python train.py --hidden_size=512 --head_dim=64 --vocab_size=32000 --norm_eps=1e-05 --positions="learned" --init_std_o=0.0225 --weight_decay=0.022 --lr_head=0.00856 --decay_shape="linear" --batch_tokens=131072 --max_seq_len=1024
MLP neurons of a small language model. Each row is named by its layer, matrix (up: input weights) and neuron, and shows model dimensions 416-511. Each number is 500 + 25 x the weight over its row's rms, rounded and kept within 0 to 999. Numbers have three digits each.
Before each neuron's rows, "fires after" lists the tokens most often just before its 100 highest values on Wikipedia text that the model never trained on.

fires after: "\n", "|", " |"
L3.up914:499544485482571517533504510495508485514491465507490499495510481523517485516491498488521511524490482495518447498549515461509511471498517513525511467545496478498495559510472502446481504476536511493498520524498478511510491495543506506461502425480494498516519466487530482534504505520489486535

fires after: "|", " |", "-", ":"
L3.up641:481476502485454481564559487529476494460495485491504490485464474528477454523525463481542489515477508531502478482495480497493521496529519491485508553528511498500500498490501513509424506502487484470479477465537483521531515482466465547483537493503518520518518549483498484515477496502499467504

fires after: " |", "|", "\n", "-", ";"
L3.up1998:516537475513500492484512501503519522502526482495539512516503474461490482518460535455471501506495490497509460495507488513510458472503529505516521510532546494521497525504459468481522488519479535518448478504459517489501500518532473458538507483486493529489467487495544545543495502503527499464

fires after: " |", " ", " a", ",", " the"
L3.up455:520502507481466504489505466456462494496488497536511521516556520487498486502511497503468504462538493546543494500501515478508471496489520474501488484500460521518526490563495507483479512490509488456483464486548507521494515509488522523490485523519505496524462545488501535454470500509484490457

fires after: " |", "\n", "W", "|"
L3.up626:529506465472492537495481469557514513517503527500555492463520470504479487545536486453498531508517495527476535489485513473517520472495500534410517479510490502494508533555503519496456493459480494498497532497495475471500442545490515476499497465518497504512499491515509469510525487505464467516

fires after: " |", ",", "."
L3.up2029:519483500495505471506442472544496496420480470480523443541525499489497522533526498508500504491487513469500536498526472505487514516523524479507492505467485572537508503503481504469481458479475482482525472488441499539446491498514515497526460492471532509489486488496454495504513518482517490447

fires after: " |", " (", " 4", " the"
L3.up96:480505497466475479512508498491518500497450501540483491496463496510514500500557513459483482470498472527506504520493482511487490416505537498474507522460496492478536569544519492482511535529521529519494521503493485560519537536499519474493503530468542495512474469503525503491490472494491478490

fires after: "\n", ".", "==", "="
L3.up2022:468552482486494510521508467490484543483534517507541491511501515499479519502467483478506485484500473520525531507479510478496505489497523535470470495457522457496501451502502508509484534467476566493522480521497476510532475520535565491514530481451498489538503518456500502476509497484489570506

fires after: "\n", "==", " |", ".", " the"
L3.up849:456497497469490466508497496519491523503486486474489526497508496488524493506461491505528509489523495578498495471510523538508491524527514523487502516510467466497510491529527482468502500467511473512466488485498513559534545488563486482554477471467506451494475503495488544495487481505469548546

fires after: ".", "==", " |", "\n", "==="
L3.up1778:503528506563500461506504543506473513511512506494480537522533487472478492484472519467483469488502509474535516521496506503510501486488554512505523511488506470502502461528461521507502487503487518500518510474485480508513483489536496475485501473482475518467482473525548552494478497508465528510

fires after: " the", " The", " new"
L3.up1920:475493516530482500491481496459488486463524471505517491520531498470476509489511494530498544518529523432492458476441453519486516494514514475485518494508494511464550516484495537505487521523488464528544489507489447474514483459516522500555546488455498509438531521491495501537538481470510513523

fires after: " the", ",", " is", " The"
L3.up1396:560545480491515504531523473521504512492513469507552513601502494515532517479473541502512548482524526521509495523511484520502501504504482512460457523512518537490508497524511489509474507482502475463505487473511464483512500484502496502514503497524498490489519462481481515471446535534531470460

fires after: " |", ";", "|", ","
L3.up307:459501495491482493496457470469488513503525478517525472503479505450513493500484511464480512453507506571496485523490517523483477528522478486500515504492504568494492508479535531468495489505488536479476493527456479488495509502499466508538540542527505500506530507514526445475501466505496431432

fires after: " the", " his", " The"
L3.up1546:491499482453507521478511522500503523447513517492481470487511534472547525481507477483484522485506502487498512509515488533486491458493469502496460477524484577487536498465447484526493497497460524470499538495471484479501483513485549503510530514529482487500534507455528519527492542464485540477

fires after: " |", " 0", " was", "|", " —", "==="
L3.up1284:482497493521508540481548466473471484473497495502494464475489461524463508538534529519506532482492487491553529512552523508535534481521496540518502462461459484503502516486536510468555433488476489504464503499472519515493529550536496535488494472514511517491502527483450501488521505512527494458

fires after: " |", " ", "|", " District"
L3.up501:514493488501513491503532492503484536485490467527554472556529480486510526503513504448512546484519492505480499525481543529488495484488490528467546482467495484512484496534481510460489506467512489511486527498478548470494484506515523508508526537515497525533520523484504464468511465519486531478

fires after: " |", ","
L3.up139:492514495483504513506489515523481520511505500522509494535474486512513467545522507471498535514480462484490501542559476514507505500564515508480483477481484493510453523510476499528492458508507480506471514520497481502495477503472528486546494476514483540488486530497474512495483474477521471495

fires after: " the"
L3.up803:500526501527502488512528543491504499516506485489501478492491561498477485496523535493516522506478461493484488467517485540513482506522506502500518499510551505513542473479465504544510496504499480503508498475525499481486507523499517499475502519511466488482499496496525540503510505462525532505

fires after: " |", "|", "-", " 2010", " "
L3.up1657:472491495510496490558547466504469470496548514505534495504459447501492521505510564461495489542503462476508475537525432479489487498509482481483511541502459539512498531517490490482498495420524534483457487507527532506523486514513529495501499451513472470512474538534477468449526512516512513512

fires after: ".", " The", ",", " In"
L3.up1948:479485516534466520515520511489515489495536493466498489502465495459494519461522495504495500478571514491476488493496501525513495512513506512512532491484489504516502558491528499515504496501467439542514501484505507445495526527528492523519517467511503502478474470507447534468511509533489537519

fires after: " |", "|", ":", " to", "-"
L3.up1034:477502474513472460536459528553507530509522521494520465475463473514517517491500518510525502467511530465538504455493516497513475485451507476456518489477466485481485528504498492505485531485521461515514511521535511535510540515475495526483465436480484521529488458488509511459512492487518490494